config = dict(
    num_hidden_layers=8,
    hidden_size=512,
    num_attention_heads=3,
    num_key_value_heads=3,
    head_dim=128,
    intermediate_size=1344,
    vocab_size=32611,
    hidden_act='swiglu',
    norm='rmsnorm',
    norm_place='pre',
    norm_eps=1e-05,
    positions='rope',
    rope_theta=10000.0,
    rope_fraction=1.0,
    qk_norm=False,
    attn_scale=0.0884,
    bias='none',
    tie_word_embeddings=False,
    parallel_block=False,
    init='uniform',
    init_std_qkv=0.0275,
    init_std_o=0.0,
    init_std_up=0.0275,
    init_std_down=0.0,
    optimizer='muon_variant',
    learning_rate=0.00865,
    lr_mult_o=2.0,
    beta1=0.93,
    lr_head=0.00744,
    max_grad_norm=0.5,
    warmup_steps=200,
    schedule='wsd',
    decay_fraction=1.0,
    decay_shape='linear',
    final_lr_fraction=0.0,
    batch_tokens=[131072, 262144, 393216],
    max_seq_len=512,
    doc_mask=True,
    z_loss=1e-05,
    train_tokens=1155000000,
    max_steps=4877,
    dataset='wikipedia_en',
)
MLP neurons of a small language model. Each row is named by its layer, matrix (gate and up: input weights) and neuron, and shows model dimensions 240-495. Each number is 128 + 24 x the weight over its row's rms, rounded and kept within 0 to 255. Numbers have three digits each. A neuron's up and down rows have the sign that makes its largest values positive.
After each neuron's rows, "fires on" lists the tokens most often at its 100 highest values on Wikipedia text that the model never trained on. A number after a token or word is its count.

L3.gate873:137102194125167119098156105096125148079077127112140101127125126124089141132186099113119122091140125122139158120110095119153164097138077130130147115106116116105156167165144146128083153138129156115130108138086142105138119135160109113155151131129108145111167086146118138158100132147152133167068132069130152164158111098147140117168111130113135125136097127130131148095170136118081119119122134120139144128129131165147104123125112181123134134127141118112130129116163098101108133102113127149124096142115134123162146107190110128133141145117131153108135129096118162145131139204124139141109110148112138115148150121147118181085097161118139108142153143107127093122097121110127134105127145095094121098098143094147116102137161107120175100121130092138074091119162124136142151166110111
L3.up873:118102127071137104099134097092114066114137141136120115114151164135136128110136145136125147109087120140153145159145169127151140119114161139129131159114079135140103120124142113162127132082128131135154131139134139081123103124097143092126156161139119139108142146096124156189127160136092136144154136092126116121123134094106135111120169147129144089095110108118148153113182107184141096143122126106125084126135154114120142116152107113102104166134109131121093090082123119113140113117094148168116118121137129138115096093110127181142119136094108129108147065126139151151096108119147165169142093137090079157143152140085132174089133140125112145122143113138126083141134095146139115136151082108155078177138131101134107134157118109120129112156149127144121129132116166131135157156174133
fires on: "." 41, " |" 24, " " 14, ";" 5

L3.gate282:094172094102136092152101106147124137126123128153121126135153118095116134120119096132161150133099145143110110096123132127067153135127126132124137143159146151119125118111116105150146098130096165089127152089109133121128120115129146146152106130132061172128104135183078108112135180140107100187167106131152143144121154107135101143126129124088115106111115088154132136068149096087112089112126149117130133133127110079161108153144174098107135089114127126098159122124164178130130109109096127112142130166121133122124143135120130157177111097121114103130094080152138108123131082138156154177098154116135109134116180154168124114149138104085149161139134131124140157105124126125136159103156122121124115165139073118107139097145212120117138131115142106139141089133147107151098121132112130
L3.up282:122123128146142120076138086130098146138166204112130150122157130127134106110122139130192157141130156148123157108126116118068128125126094127117168169107146120162117085155116112128163091123127173136114106130154143104111131090134108134165127097213110081127140101149111135132113119153123129148125110121105142152116147121127164138105107142121158148136140115122130134130095131150126128157138155140116133100161096184110131141148153161150118152154158104103133155095121138131087158115083136128119135144117127163159102131159145135072123089134113113145101127152135104139134132096139132111142106122095106203158136144141157115142103124133139122126110148164141114089137087053119085102117126152105123125126114115118122144169149083129111113098130116131165158120091132153166151081093123
fires on: " his" 22, " its" 12, "-" 11, " their" 10, " her" 7, "," 7

L3.gate1292:120137105088172120163110070129135103131152138114144161151150162148120136123149146096114148142090165110109143156127148120166128127133136142158142120161122098161116147149134072185072136115092153135108136154113134140128155151143133055122161128157095151157112152104096133104095108132121119143091129144131122139166141140146130087156109120173141111131107151143156116115136150137140126128133158133146131092169150140108091102097142079093133111102106077119107099155110115108116139134121113139143137111101110178116119126104133158141127111148128107166149112121123124097117086132110108167113126154164125149142145129150111123152098121114107137166103132156115148111139121090130103144139105103162120142140150138160084137113129093161113107140147150139141152108105097075163120173165134
L3.up1292:099133141155158142116137140146118123143145150177129082138142161121164114162085122105126107142151144103112148139140153147134126121142131115162120159116134150153170107127140138087108151117167123161129080121147111108147140105130155182118180088134115157167155132170126125145106105122136148088113100118144127087136138065135154090133140126079129172132108116108113125118077108131102132104113118169131177124097136145166133094170074112170097116127114110131121135135151102150148112131156071146124083117145152136122106143089133177124167136103098116091172094136120111134109172129110176127160146113134131168147151093148107150168164130136126121043085108120149127100130160101127126127134126166100162123156087102172102116113119108134154147136103121116088155180136133099170156152121086
fires on: " |\n" 42, "," 13, "===\n" 9, " ===\n" 7

L3.gate212:120126137139108106133084110135106137116121144140125129099137109134111084134115133133148156148088157109139119142129105088083183095101128094140125128130118152114091124131144108139126134114111130165146115127137150104130144128148110141168158129132130153114111074117149126136145165214103109143169121143111126137133152111114134094094105094132149128109141126135118129115113119153138228115133130131133118119172137139146166130104096151101122128118115145160142126137095118117107141136109123136114091106118125163132105133117165188153112084144105092136150132180156117139142099146116142128144145148134147120128113163130121124155141196110161167143113148136129192134148153178122130104143101117127145161066133097136138124124104120119087151118144089141140176111120109107152121108173161
L3.up212:148069129141129137117143141130150102084119116124145138137121093143127091146139112139100113117125139106108092140116101106082167100132150120119147068161122099129124155104135118095171133098137139094175111085103153106145105125140144105129090146135128134128130119145156162102137136119150112108134161112080113163126114108179141128120084071148140095152134125140138169098178124132127146141116113148129101121123112187129138096108137134205129130181108165094125110080096114119154153107111114111120117109063080130136122133149122160129130125111119100108109125080158155133097153116136141141119119151160136114154121112111093132148124127124135185167102113109099133110132158134086133113077138126127107171091129136085110103189085171142080112181155137096114136156097110120100124101110125
fires on: " under" 25, " by" 17, " was" 12, " is" 10

L3.gate776:157096077111134128117161112157148119122118156188106136078117105146142145103118136089158113171169130100145104142120127125104105118081122135105140120117139100103143115133133133148127153125162143085166146147088135119138080152166091159088113174149158117112158150139118120132119101158129149142094098130174150161151146104113126089118111119139122151146119139136088153085114146144093138139145125117120147135150117117176186141141167147148165128122125137151151114167121135142111127043181184135121131108127117146133173130100128167118124142128122134121150108161090116118135106109135112149121172152144093129146122143162119131090105108114112166111151103114093102124166154134095081146168132102132122144146151198114115165123194129122124126113163132114118093148080107133129115140110129
L3.up776:118130126104144147089100128142121122098122118131145109116139131170108127135164140093119154138127050134140123138188113122146094115140097126155115086144138106105121114125153122123108119123131138151143154144133128133221101143136084163102106119114120152097098152159145131141149123134113120156162147162097119145117125101135123152155098091167102129123114148157154114103148169098152128117137091114136157154102127181117125120142162119134102152110046163130110120092139186112133102132159117091093118189148140146137130085121107142111098142099150102088162176115139113098177110148110136102165116143149123156094104167143119092106130092132120075152098099150112154169101142147121159127147139121128169126134138159145130147161158178133119090105140138134156095147126138119145163090121105
fires on: " " 81, "20" 10, "19" 7

L3.gate871:124085125153116124126114120159146152098076161054116140160142138144088115114155147131157160124136142156137100111094113125168127101154182112137176135121119141188104159146104126172097182144090145111144097098171140111168146126160086137120110109139104103139085116168059104074109111139182140141122137104088149151159156191107118119101115148107155138120126142141093090099128131091123119125088085127134108134167146092098135169150085133160156079081130121110177095131172109112089103131132171149120124131138108123130132118104137133111118098145144110126102113163136131142120112167128138109128123127130149101129128137178118144176127150138106112120143164128162158137096100119135133120134116148153174176140127109114131106124168118133133117131130091112091123145085149086136136106122119
L3.up871:109128088149101158107156129119169064111112133133141110118106119142150075171127164136142147125109141112066099124153126137094156133107095141105134139131148161141100137155125121131120123090087128083122098083167121146159156141153153138083127130142093098159139132113114118127114083125163117205108109142109122133121169104119139147152139127155148116168167131135167125122122166131177126142141149125116149118100104104139147108144155094122098138115090083159172190161126142132143139137108120161124119110168115132140091157077108139151132118086145130158126105124112131126132130124182070167110099108149103138129134130151151124159107103156129155107120147097101133106158098116120147106137159113122144121132139103130107141058142157132143160097126133097126097136094176133125136142122138
fires on: " its" 22, " of" 9, " what" 8, "\"" 6, " early" 4, " their" 4

L3.gate545:154132188159142125088127111147104152129101128105101073132079137102150121137106124117129120087130175109087143138114088110150108103134140097110084143116132151110127120129146090148130092125156119126120113135142125093145154146101125122098121160142097093127143117156070169129120154141098119200163122108145129148130119086127084100082111130113157122133133119113113141136105099139134152166131159087117139092112123133116105123107123102134144113162119143143124128126137130133167120065093178086138124112088150140190138163131120196113142146142150135087133121097124153141104149108118131093121070117146111182089116113116085103106154133164095105121153136119123097108110130149160145143151106154121131145134163143121110121112143139139161154153139167152098112134130137165134110099104075
L3.up545:097083115137155089125138138124105126122093124108126119119112084116139123112105167125091120110158117135120110133154104147119166155143126104125124133165145135086138073111115127175098133188140119109128124115137188118129130110119139118120163112135113134116080130111154140103151067155133147153123123117138135134111127177122110124148171138123162119116112105074132119119120136156129110125136144092159130129114114084130105103115165123142108145129159124155081170161141114124190118098148134090141128120132156119139146139124100139173150116162173126111099090157058122198135122093128097158145113108099104136176106196121163135121112086096146146121090157131132170100132093145123084123112091141162112109128121141137119095134157132122117129154140110153114122126113138095139094108072121
fires on: "." 55, ":" 24, "Early" 5, " |" 4, " Early" 4

L3.gate921:121100110118128159119161131175144130117140151160105102136114124166124108150132125119149144137155158140119136156076113094130118143074088107133127142131137112154139146142119113142146157087116173129141121125118074156151125105137078190136089143139133135095113182137113132120136078116101111080072105117125150123154135149139091147099143090162133161158106095107126160129094144172151121127136099144129127122142152116139133110160119123143145148113112098111157172129141136131151100137139140160178114104169135149173152123135120145113107105120140145152125190130168131163111148181069147135150159133155107104119148097116116126143123121092111114125156089145128139166150131171088146083152111108058130163116091113124079127122123126095094118119098126106097134147091146099156116170094123
L3.up921:157129127118164166148116144111153108134129109143156157145104152101167112153117105145114165150128105116136165096149137134128137122144134170096162086121118176130145131151104099107133139138130120180132098113119133104102080183193139161104151131129148132144125139091070104090144085118119122140124101162131131144107111180165129115137119124129138133111126098178144090091143143101129148143105142145128066117127136114144129134115137154164166102134095139111114101151107085130121152113113160135132153131117111153140147136121125119145142174159148179101089112124178145148170135100114147154153135153174141114165108178109129135103153120130131151129111139139133149132162126109137135181090108154135148129132118127145135144133112116157170157136094154149128122140136153103101147171175144
fires on: "==\n" 15, " ===\n" 13, " ==\n" 10, "===\n" 9, " =\n\n" 4

L3.gate408:112122129135127118129127168129140175137143139138126128140132137117138148167181112175171154155147120093121145135157126132179127097125089105088137139159133117126157181132129146112101135132099120135105168176171109140131106154123145139117125115133110134152146108090135139098083140173123139140137112162103107122114167104121137113115122094110157124094138127145158140129139129106153131142124141167153108134082149130121109106106089134153105151143099165098153131130148133173129152091111157106101100121134189105103126112134058133122148130125117133113132126135152099130139138135147162108131118162118134085103131115146106072124106124165158132103172100126173148142153139122150099151144083138154112150137143085140123117097106173143141146104112143121125145169099150112155162131144132
L3.up408:104127135051095109124114136138145153153160160157113067163133113113106135148189108096096128120152083102117154104122179113126118127114119120086111158156166155117149150156135095166161129152143136098168166129149141122112086144125123099132102125122113134109064149110140144138083106125119103091143102134104134126160174081136139110106119128139155113129156171108105152145141098172105146135111136131108143131124121093099136138175127150156151083145133109148126096174112147181166167091106127129123097146137165096139124128134116131124116108102085123097138098089126132117100136105158116129132144142140117089109084106146149133115148089136135117162151129111137162124130154100133139148186069130097114134113101117149137120077073144120108133113087101139089143159139083111107138166110148
fires on: " by" 17, " was" 11, " is" 10, " manager" 5, " singer" 5, " at" 5

L3.gate997:111096119089162106103132077178142115113134137158129167112148154081178146075151116099139125178144108161107141150149156088153139075156147105158128173140126143112130099172168122120140143120160205115140130104093146141136110082156164089178114141115110128111047133163134155103100093145132116118111153151177095147154134128125134120149069134134177097111115109103091124159106119101136133106147114131112148151194145129138114113118159146123131178156103123162132126128153150135154109146135142128101114135164127112107142160130114095153122165086078127148149087136126134140082088126079113144112049130074074148139118135131116139134112175153129143106128122107116105149106110123091103100139152119137148147110128139130100119107143156124156138135087142118169180120091124124149131156116117
L3.up997:182143087121111129168166142119119144089134141079145151105133124131110134123101099057126141148166132116118142112108106127147147096155123131137133167127079114084121103134120126137146157116101113118068136130149144126095164078145109118174091157151074136124101142055105178102135111133110161114135142161140142141158122126099124121110121165128121064123155152135160132132102119084150140102151061104145143123092107140131151113154135159152139118145107142173119100100124138125123117116140144125143098120135172100154125081148178149137155129082110157112113103122143109127152126119079072101124124118129148082079170156153091116142160148102114152136144119146114143106106117112146127112131143087104152144156108131137108097153107120150133141127129130076130084087099134133112089141154154
fires on: " the" 23, " of" 8, " most" 8, "20" 8, " Christian" 6, " on" 5

L3.gate1288:119102149103122129139134114093124099084155112117150146149102085116080157093088139158133114122099103167162140108122135132119192174153154131134117115089111081137155112131151155106141148145131125118136117156122133081161124080116096146094133148122138156130126153137125110128119160097146105125139091138104117085116144127172105123169113098151117111132100106132128143133091112135140136117148081086198074124135140124160106126087110165109153117127145121135140122104128148145178159124144148175115121106100138102132149126164140138121114114098103124104148106121127156155140105122125113103099143115075134114152099108143128151140085131104153080155095123169120120119115155150097117059118139137153129117105144119142162111145124127131094113133096139099131091138111148134116123138112132
L3.up1288:100115169136108114150155104095121113099093097133138079152145143090148169140092121130080127136149138100128151181131143145159106128112160172149108100116115119118104166149122139130117119135136124126144137142144141145148172106130130127187103149090124152122139145141170105094127123076105068127156102132141145136175168096110132147121130106101087110169135137102122126142139112172131115102110121076142121136119113118152109141110125113153102081116087102146142112155116142126149139157092158120123143144100139127108121148141150136149159147148081110138151106161137126173142081098125127123068083123111171108131169166149156100086083120114137163137140128136151169145121114158131122155130143132113158176105091168159095089104131121112112146148120091153124130079145128107135122102116135
fires on: " of" 22, " \"" 12, " '" 8, "-" 6, "st" 4, "ool" 4

L3.gate1304:128121110146121098160130091145131086156212127148094126138101157116126136073156124134123121134129100138126122150130131151111126123119158119149139107146103156125108066114113149100083093145112140144137132116154136126116118137151123081160142140129152136069115106133133148132101146169141101162125110099133144120161131101152134092157115128166122147090097143169117115114130097124102132121131177116168098150143115151163143148097128122124048118090132170119155159122158115134153098105128116136108096131096175132146140144122083143080147121122129135110109159170087116124114093139100150117123128147111105145130135153097136126158130119151098163102089108183082091126147163145119149096131133096133094100180095193094118098102103153116130096153168151118110151112149099150104152077120150
L3.up1304:142158103137167113116110081115167134134105086111111102082111156135116138096130169080149095139125157131155120109101113091074129125142073144173102132086104150141159176096134098085162126133077117134157128179094096136129099128111144088095101090138096111105103126150109168155119162154139122134119089119151154123156116089125134177137084111110117136112109119103105128085161108143119142147174144120124152119128117119136112137103158135112113133129126114116137106129144135099088119135101168140097146128141142114102134171132087121124153095127098141147132111117114116135123114172165137098133128171141087143121142145134145108120137121140144133142148132121127179092140143112117105114120093120089096104102093093115148139115135118162141150106132138107121129132103143114191153133134085
fires on: " |\n" 45, "." 16, " for" 4, " |" 4

L3.gate550:106135144094159143186119110135145108109127120131120117128102169144135139141131115122103138132127171092119107136119135143127123118112125105153082137139108140116119141106103124128092145125145140128177085079119088166152146156118126167104102103138104114144133102167140106112170095111136126142128142149120138122156125139136109145108135100122145107125085159138142158072115115158135133091128131044146129096112151116115182113177076106150116138126169134110177151131130186165123124108120126108114141121121168095101178159149100113156108151148108163114109099150136115110132109135113163137157160118148122104107117113147127149131144141119156151101146140118173148096125142143150091180138153125131147121106178054114133105094135127089111119165153058141115170175216115127145142124113152
L3.up550:158130142113140142124104169139126173081144124083155141152163123091097115156177113133123116119122167118096134134114114151141199121142146117154133165134137121126158116118065128134141129142139111120110121129154154101145122175083145113101149153114144150126117115123093156154133161104152070147170120172155147134137111102112108137098135147113163106123118158130096143139158129117141135102142141171120119108136113127110168144129087130139163144131112117112096096144111126148107103138112115128152168147092140138084087138132157132128157100117118123117124105099104192157093109166137128185081116125112157164087177120140113080093158144127139120112118113126137151149144170126124131130074102146152109137156094165134106170178126132133155100117126167127107117115080139100104119137133071
fires on: "'s" 49, " his" 10, " no" 8, " without" 8, " record" 4

L3.gate11:154141113124131138138149113090114134133127122115105122121140122071125143132151121067146132057118139087123113154126110163093155133119163130158169124090108071144101135130113149136075169115100131113168147095101159127147120107145124142091119153118148142143135117063153112146161162130161087087139112108130166113145122085141119133142129084110137162140139124157169162167102148099116130153132109130093116165143183114107152172101082099166144149132141155137120146152158130082106149110153137160152150127128135153155132144147108149111114148148161136138154124139077140117113153123089129140150124183148140159152137127121149133152131093142125078125115123134138107108123121138114153137131095104153083172136096140155111126116144130113141095113147152092144122133095114116139086157109100
L3.up11:115094146131162136119130142119140131142165149165126116108075138131153108120178134126140153095160147099095117118134108124096130167109157175099130149101123096106144107116165108138117126158129075115133144088122097151155090157118118136130151130117152137141123094147158107159123129097164129124136138168151153098100163122139114143134117127133144122120127115096146112111124166108090159122135128155097135125123110126145154118107118139109133148161132107146097073099141116117128095132109121136120098115145093106139117051127090141159132162164120110125124173102119076103149100113109165135121145122104125108164118136149154138144121163133116159091137143140147156152120137128131148175134099156093120139127136115108160131121102153144129144143087146123150069139113145148124126139128109
fires on: " |" 37, " to" 8, " –" 5, "or" 4, "oll" 4

L3.gate328:135160126150114132108208095091103153113141165167148141150124145098178167143142113172100134103148158108107118136122142181130088124115120137132089130123160136152131154133100124172139137172104133130138134166114114108153134145103133142136106096174119150094123157116169161141101047141118134136121118150133154136136145134121136141126143163113165116134145109089139148134122177099122161140139164141136087139134135117132126120154156145134132116135150144109135134137120158122109084089117159129153118155149146112175148172154115123161156146135111107132152120114179146143081104115096129085149172144144121130132137164097106146147157112196143124104106177151083107157155151103177106131112164125117126126109137082145132080111111111104147136092106105183105163136100134139134162104075113
L3.up328:173130085125177102098173129103125130121095126138119146151132156119170047161114133112116135143104106097151145145086121135107158121141138087172108119166158114140140118161153145090119130122135150129103119155185091132109151120112136096141152138119100128112143107125146134078147086115107165107119153098122141145109112138108119102154096126128088149113097122077158141137107144113118144115139154140128127150090138094133087155159128123133157108159164138103097113127132151105135130096075121135093118083130100105101168130102123119159131127133172111130069119112096141151165114115141153148131099112156178147164151146134163125154138116117110128122155122156141103099149141143100140134155078124114178145146133149096136137126138139067142114147164117129145086126115106110103164094123145
fires on: ":" 30, " -" 17, "==\n\n" 14, "==\n" 9, " ==\n" 5, " ==\n\n" 4

L3.gate1216:167132141173144130130095114114073112089135157158121132131082118136164130144130120145118136108110152094132103167139138113119162085120143158110149155105113096107107180119121149115122156159099130178120071170148110134101105113145075130121126115090163132153169115123128142105123107122110133111143131124139154154139097121114134137134148151158111128127105103138131089098139105134167139105096104163140123138122134149104102138130120124125134135107109150150146144119119093119172178135100113133168127139147148158140151117107097113091136161106172170150080134114095155144081159123148096120079158107079128125120147148138118137130114112155119119073113118146098095139095068147118123116128132142087133157101086119125179090117115119138115151124121095127127111129098110148106093089126097
L3.up1216:102122092112106129116149135119146160168091095126113126148123111128138096118115129157128118117124166142139165162070126115137137129110162123105171152133088149090109169141142154106164142111132132145090102127069135130109108092134179115184179148141124144101108148105153107130166137116137146134126138125128133120137110124130113138122160109109123151123133153144142091139140151092105143168137118154166134139099124128142147116096117164099133147110102164156111124151107101142142152100148134114132090095143154100123143171103101128098177138150124132103130112153142132115127121114108125122105117102170099143132111171164171149168162092141160173129094118126142134157154147119197148134135122141137106115131193133146118123110132113134144114072102095129074122126119158075171116132174132
fires on: " " 51, " what" 7

L3.gate750:124095116145121126040172097141111126132172139130151170126159141133105105091137147146130114095086118106130131157139154137165149143141147122126145129156108117140070151113115126138122167201114126120122170103130128127153083089127137148124162098136155127101135090120106125149124127137150096140103112138161150125129112107109147200122116101120125112168129136115125140115120116115096114086113121154117122109151116152115153179148145175129132119128143109086130111116115111120143153127106142151097148105118137139140105105125178107168137126140098152130134157114113114118124100133097143080118153075107128116133146127107144149132107153166104114137114130125174151106151103115131096090135130155105107102118161109147114150129171141105127143156130143104124125097137148158164094129126158
L3.up750:121117137185106147138143145093105118166136119115163115143089153141102088152107132170160090137150136128076151149133190174116115127130161121120160154107095151198121109127104114152139102119131153117142125123114160099139119131113100139141092152138122090194143117099141168110104141122122113145120078129092130109119130141121100127130122124117133119139149090112106184134114102138114063099089105098127115100144139133094141117110148121055110122108119151128138107145129091142104142111194184109141177061070114122129147121121153124159191128122122089106140107087130137161151142143116162070161118099114115109123107125153142177121129164097132115124149195121140113098106156162136144119131140143081110154104130125178108146149113123142145152143150119118138162118121128102129120129127102
fires on: "3" 31, "31" 5, " right" 5, "23" 5, "Source" 4, " main" 4

L3.gate725:132107158127128133102133127157096128169089111179113159142145140145125129138160117133077117096128109145154117100092116099149140118132142079131123137142108078067172174162146157117151158152145109167122138123080127122108108164116122111133136160104169084154116104163134119089171121150083107074099078154135133108125110137139126154097097133154105107158118138089121158133171130148143099135132125159173110131100130109123129110114195092122111092115111107114109164172096097114110122086157108081111108148122165128165105142137105122123149101192092140134119109114118149149130131177185115150088096115124107154071110092122131113084122144111148132127106132102134147130098086113086124132171147129175108146147144126163089089114120129128127140131106153158105110088128125131121116110176109
L3.up725:123133147101145152139119138173119145133103131132111139148123107120128118122125115106131117099106153126108100137156097081136177151119078095105147063118098127120128170120181126122086125121101139153132111131099156099093103152161149164123141122093179104157139109127112105094109121146119113126109127135162145125139142114126164096177111095093127146141145119131136142147144123173132088091111135112148124119110131112137114143120151126097158158083150139122140094131127096133158161144100089113085109161164128141145100138159148138128144099152140147149147128122139114161125091120124083132130145105115124152113154126140149163111120164134117078143098144129126105113121108121112097126133197128175166136111153136149154116166077137180106172115128124116123128102130145123125155113116116
fires on: ".\n\n" 71, " ev" 5, " car" 4, "==\n" 4

L3.gate891:144157131154118111153131160148098122145163166141118127153130128120185119129128164086170117146118105121150144120140133111137122160168099092165092091120117150149158142120094136165157159129131148143200133127115167131126093134148131118138141136094164153147114084133108180119134112157155157117122122116124102129144115113212114146125144086134121158080126120125113156169118133104066128148105149146121092127109129135106130123112095133110119111089151156119134160105124120131091140103114167130146147127145128130124143099134145127144097145157133122096140148129124120081121133130151173127110106103096143112183107175146103105122119156119144131158126110130125156137121094117111118112172122109093042118102137125119073096130117134114144147141125102128136118123115114114128205145067148
L3.up891:126141119133134110127120129117144130132132145105188108118104138101130144112133102129145148135153145164155091156157119113119140154142113092120089130135137143128128116097159101123147153123142117105096160137158104133150114142139127176131169114150134125131101111106108114156125120144114154158075169097171164067124149089122120135170170104123112098104138093109124142136094156121117097148161120126133121121162172118077118123114142130125133164136114146111101148149105105118167120123118145163081139126159164149143114156131126101127147147159130117146113139148123085166121115153119142161127150140125135129148151124143060121136140120134120106148128142177160115152155145114122112111140102141150106120085176168178152150110114115159121151112124135075115184104128195119143114150131163
fires on: " of" 23, ")." 14, " about" 13, " by" 6, " to" 5, " with" 4

L3.gate133:103126130137134081109159125121115141129121143136098098151112133109130129099101161110113136094140143104164072154123096112160118124098126108177124132114160166126129109133134137160100095149158165126133147094118107160093115149115126098152106079148077131085109122123164129142139148190107139118134158183143110193136139125105117134149118148125121138089086119110148121128109139140147080120146129098158106105158132118102106167148116176116122176100151140084146102109084144146140123129105134123127109087107117096115113152097134167155128112158155119135106114164154171112117147155123121155112142138115083143075128085117141177175088109152134171130100157151150151125126146134112089131139125151124123148117089132154136109110090093157135110140140139152097100111118137107136136121135125
L3.up133:148099156141150092149100109123090163172139171105145129135149099153184140106121090103176175177157107151148160132143118136087142101148168156151107103130111110102123143094144152169141110089113128175102136134150117134137130104112129161122133082132142145125156153140113116129135128127137132148145141140143103096139128120118101118145152135167087140142159148112177136116118113119127143144120104111108092148136133151120123153115119086152180131135146126173087151122133109133073139112115123149146116176134117146142137128138124136168130128111127127091166132164156130090111115130149103128130139092123100134156122171119147160133146137122130128143101151089103173129143117139122124135125132143141152148148126113190137122139088154136128143145128128127146144102114132146164160124143151
fires on: " (" 47, "," 46

L3.gate811:098140177100128147142178147126140124116136144157146130109108104160165198087147103146132164157077079122130136122112156099117132169119149142123062144114141163125134112183083095119131132104111131112122119124127151131095106152084113089156093189128129155124126136107114118088109140094110149139116143118080122118126161137135150114136132105114139088126140153172093077170149124088163139160153126174122124138121107118146092124106105141121116117126121157141121126138114100134140134130182131153140150135095150126142129138127129135136128174112154116155096134106130121109133102173139098138091099100094105119112091168137166110114106118132115125139142135113103161088107124088166144159137158118136137130135092155097141150126122108146145115125151112119123117159118145131151092104112113
L3.up811:162144121119132152122099145099102103142116108124149107120160123122167104159113191133108081121109130102103108131132172112092134152156121142166165167104124102145147102144129166094132135143096124144112163124134144154139141163096140118073122148120146124124113133129124087160155139132106135110161144124093165070177142162154135150115120126142124136164130104126139063104140169126142123139134132102106110106105116063154160133110125127175144092105143170107098150160113114151149130151193117162159130140119148159173124102142120160128140141121124149118158139136087104113108131177128170138124142148088157136121142110072142121144100127125123116132165122099142128109171103159107120154085172136129115150134151129101117132113102143135134096143179190127157105125150103118115101137109121
fires on: "od" 21, " from" 11, " War" 9, " under" 6, " went" 6, " well" 6

L3.gate249:081112142139083100099164132161102131153106178158116140139136114165137127088110081091145145114145120114136152118150172121147110149121138152171109135098114091128090129066151131108107125185113125155150107162147186122140145124120158119135162117154119131120130127136141137127092127157181115113085101175175111150128113122160139139085118105139159132132138105162148102141158130142118109115113135073106137128135120132145128096118139085129143126104117109127169135076108151101138159119144096083145135096119124127133150123145117143116146163159083201092163138106118166108153136108139133148116132136180159137157143101142148140097112133164168076159117181106128140149098125139155125123161132120151125142159165148114142098153164123126154123120129148118144126104121148158137146145149129
L3.up249:142139197111114085067156123104130121146114171137116125165098132142135140138152110112133112145113138148159157133102176142089142122133122151143147151131125095148102141091171147162149189126115149168176166124127137167099149143163113138150136145111164123156115116100162086084131198141189124104086141174110131123118154118142142152138119112151107100109117112128140114162182173130110170129118126140140117132119154129161099137151154124131125133168120143132160147131101131122149114124143100132155114142125095113162153124138113129183143106123125176128167112164121127123139117152086127158108168150115124130139139118154144151100134114146121127136114103160112168142106099080154130134209146138104088171133127139165142142103091123122116153112128147164116122127106115119165112127151094
fires on: " in" 13, " on" 12, "4" 11, " to" 10, " |" 9, " by" 7

L3.gate924:115127130135140099103131106151103106105133140175137123097116097135145160109152126121123149141157146170110101161108175177133146095080163132136143121134141114117129150132146087139155108119133111135156131129151150107164124125115147153121109153089153142152096092159140085130168113133123142140122134127109137151153142074109140125105100093136116155103106120125109109136144134113113143076142091154129144105110104120139072106112161131129156137131160127137128110120156155138137162158167101117147107122087128159119086124142070124129150137091137143110162119119149124151150101090118143119136100126134094133148134122087131136149084118121114092126102126085120136099121138157064126129121113156112151183152107142145131148109089112158121144178164108155109187138137155126145115156093144
L3.up924:104107143104123115143132100138115128113116081160123180123128129110172134161089138153165173122154128136105158169130158180170088120106113120096188121094120159131145101130175086136142102173140116112127109128157113149141145137109119137116128128108116130150079137108187129129107130146116122171130099115128124131128129077136177154146110128121145102113160121124133124100137116095116120142122110107143093129121086155082127078114158115145143132123118123125095164114110135129121123126150117108135102106122120125133162131167146151092099123134123100105140097137124136122143105132168114142147135152157152104086123116144077120139090132117194125157127149111138110159145132145104131118136126115121142160123132121170145083146138078112140138106091151124144170156110133177126090144139167
fires on: " was" 21, " is" 19, " |" 7, " season" 7, " album" 6, " are" 5

L3.gate126:087140133152114131132148182128125121061120161153082150126118119110102087142144141142118107112135087101099142137108100108149106131133125089128133084147135133138114137106128117127121107087180165111097114113187079082096154099180101140119138130134155117121116121116149143092117147145098098138149111195142126137091102115162139116135115147130103146130136146138116166123091119128140112173140105141129109095147128115114139108144136116129118137126116133105103136118095108176142112149116155166111115130166109128139158131091107133106163094113157087109111116081151089183159108094102121101137119119109113096164081137119131113126153157070115126118102137122145120119142144125122147166110147170127114118141119168170112119100127144093110121122152118105133095133135097118168113132149134
L3.up126:156106130153130170143158141117119147119150141151113131099095171105168146068181102123136132129086111107126124152144129116140120131128149151161138141120094117166165094140149165133131128116099138125092099104110136127160093140156131126172143132114150085121150148097118145131155133102127134127128150099126077107126108121095162168129123126118148129156109144079122125142193189143115214094143141104131164112171135098151133153139133134117132118117111134128106152152135129150160114114097136109111104117091143149120139162142093115117101128100142135105152124140124138086143120122157151107114126112119122157155172151180146104159132152146114141144088128134138114135142126152103141096109128140145159137127104164121086100154109152153117153119092181117169129139131160084139146100136130
fires on: " \"" 42, " of" 13, " at" 4, " Wal" 4

L3.gate227:113101149199149159144111150144137152094094113143160153150108146156154129144089103134170134120109136150143111128129095118143112164118139100091163131131101097141157132132123152114171110114113133153135139167119133156116116137110136093124182105154150150128137124128071120101153140147130142131113135135119122149088159135131108129133142124169119150107114143105096138112130155131084120132202113107107131150094120119139117112165136120139133153161116074141106108105098109097072126134120130101141129168138139125126149146105098133121099124103134133137101146138122141102131143129141167102111126123142123186097117111106159113112135120136179105102161114091131147136129110101127113121123152154073095122136169147099145133094107112111154149164144108117120166131122147140102100167156169
L3.up227:146149156120122128096127135146154112100127149116129102123090119122139114136116153147152123163142152174105125161099165118112115124126120085146112091157140090142094133113142116111127136140119139153134114121121140100113104155145147095095130114116158162147134091154143116124135134114166147109111127117105126112114135093141141093107119135115123139158122085121190159126146134120158088133126162135138172161110157167116146143156141098147129161125113092123121110134129153115182129124154108094080103126137155141129069062147107113136125141095116135136180113122119128116099107112163137120154115122133139170136081102119186089066169112153147143138118114120132116118077124137092099113123123171116124130126145189123112148153156130145151106139131154108102102099116108158150145160118135
fires on: " to" 27, " against" 19, " |" 11, " defeated" 6, " over" 4, " lost" 4